config.yaml
n_layer: 12
d_model: 192
n_head: 6
n_kv_head: 1
head_dim: 32
d_mlp: 768
vocab_size: 2048
activation: "swiglu"
norm: "rmsnorm"
norm_place: "pre"
norm_eps: 1e-06
positions: "rope"
rope_base: 20900.0
rope_fraction: 1.0
qk_norm: false
attn_scale: 0.177
bias: "none"
tie_embeddings: false
parallel_block: false
init: "orth"
init_std_qkv: 0.035
init_std_o: 0.0434
init_std_up: 0.05
init_std_down: 0.05
optimizer: "muon_variant"
lr: 0.00929
beta1: 0.95
weight_decay: 0.0
lr_head: 0.00872
grad_clip: 2.0
warmup_steps: 200
schedule: "wsd"
decay_fraction: 1.0
decay_shape: "square"
final_lr_fraction: 0.05
batch_tokens: 131072
seq_len: 768
doc_mask: true
train_tokens: 447400000
steps: 3414
dataset: "wikipedia_en"
MLP neurons of a small language model. Each row is named by its layer, matrix (down: output weights) and neuron, and shows model dimensions 32-127. Each number is 128 + 24 x the weight over its row's rms, rounded and kept within 0 to 255. Numbers have three digits each. A neuron's up and down rows have the sign that makes its largest values positive.
After each neuron's rows, "fires before" lists the tokens most often just after its 100 highest values on Wikipedia text that the model never trained on. A number after a token or word is its count.

L5.down69:095125097115148137124129104127095144098128127096111125176135080124145166103097115114106164137109086104105144163142163170109119131139164156149097146104134137092128111138086099124120156111134126127110116110135108134158118146089097156144145117159108133108143154164147130134078152142143127106
fires before: "\n" 69, "\n\n" 29

L8.down628:154131141110109142097198132132121117167122164160184104089149119124088115125138151095120123061097121113124165117127146140133144132154081152115105100093107127136164132111150105096124133141119118133111171088131146131178110116111119122087155149152101099134112113123116116145114129135129159121
fires before: "ailway" 18, "ail" 11, "ou" 9, "ight" 6, "ul" 6, "adio" 4

L7.down305:092093126183122131135137131062089145123143124151113117106155155130120148104130160130136099179141134108156092114120114155162147122107144098143135154133124124110145094123113112133060119115099069086144136151170124135113120163057144135113094125117127152123114116128128142157165162123129169154
fires before: "e" 19, "ed" 11, "es" 6, "el" 6, "y" 5, "r" 5

L3.down53:141104128121133137185089193128120151082150123175137087144139120131105185124148132122090141156135129119119132137106152133085119132118129122114128159116092140160102114113140122126073116147116122141139107122123111142130104146144125137148095148082140125180128135102155126062135157133153142131
fires before: "s" 20, "g" 10, "all" 6, "ution" 6, "p" 4, "y" 4

L7.down374:108093131159122140148136115106112110111113148141149135150152115135112128125138153152160155154136145135117098106123107120155076144123115165127098122109147141153131093098091154118094149117122153167134142107156132133118126147142116134150071140114122118152099120091150094187109134129110127135
fires before: "ian" 26, "ia" 23, "o" 5

L7.down745:122134159090111142105119092143165129117101073132134122133100163144153200071138092163122119155141148119110113129101139125118143114151119135140134182158133176122173160149121117130115069091103129109152104154135122113117145140122126152133111147122133133200098090107163095113130129136136150176
fires before: "a" 29, "\n" 7, "ey" 6, "et" 6, "an" 5, " to" 4

L7.down753:153112134164112145145094094119107159154110126132127133126146132171096116185146142146135127123149143110134129158122122130128101100159174149129109117127106134143187121125138111083155129115143118096156105127122133174085165107105131136138173164115104137135065162113149088111144151092108146140
fires before: "1" 39, "2" 10, " to" 5

L7.down729:134154123129088108101084139091154174119076131135140088127126091143091151138137131138080173149101110124149134136095146112138126101108133108148108098146177138182125090133083119105120146109092168188141125116134203152105134129120103116134124075115125145141112146167122153169152119144109137107
fires before: "." 47, "e" 9, "em" 7, "es" 7

L8.down497:156108136116107143088121196121158116131168148125155107095108111115144123138134134107139152154117110120137143169128106167107113127120129062061102142140114127169074122161170163118083164124134141138170117111122112128105109120144111125131119096143085127142121072119130149137151122161174095127
fires before: "1" 25, "2" 19, "0" 11, "tern" 6

L7.down288:110148148131088118153079172112103151122122131128181112108164095119096101087132142133113128196145115121098129159128163088130137123156147125155148131147127121061090194145098113145090111145145141130106115096153121146124137130132147149130129126139131094142134099098153128124112155132133099121
fires before: "y" 39, "ia" 13, "ie" 8, "ine" 5

L5.down470:136162145162144114105119101154140123118110119129144132094115148162137177138110143146129147123114158136114124112122099117147075116167090127114156149116142127116089138137119116133112158109148143193188120096074135135111119117097110102091150148123116107128133165155131142135081131141154152107
fires before: "|" 19, "|---|" 13, "in" 7, "r" 6, "uel" 5

L5.down264:144113126126123103076131111102115107127132104125112117172146161122129095137107089126090128123097200157140105085105165152123090117104169107168184120085140100107144116140142088142134110107123159118117153153147115116158077134118143107123156145116155145131101096144107154119101155141099113129
fires before: "ite" 17, "at" 8, "ile" 8, "om" 6, "ose" 6, "it" 5

L7.down183:093143134141102144092096125103115148119112149135149133117131152122080137120141117124143153149154137120128166097142126121112085134131152137106117123155131185164105121147167151115142138153096158145100156098145171118161141147114112126116121124131171093162111117133133136161166114151150111165
fires before: "ch" 23, "m" 20, "ts" 10, "g" 10, "my" 6, "ab" 6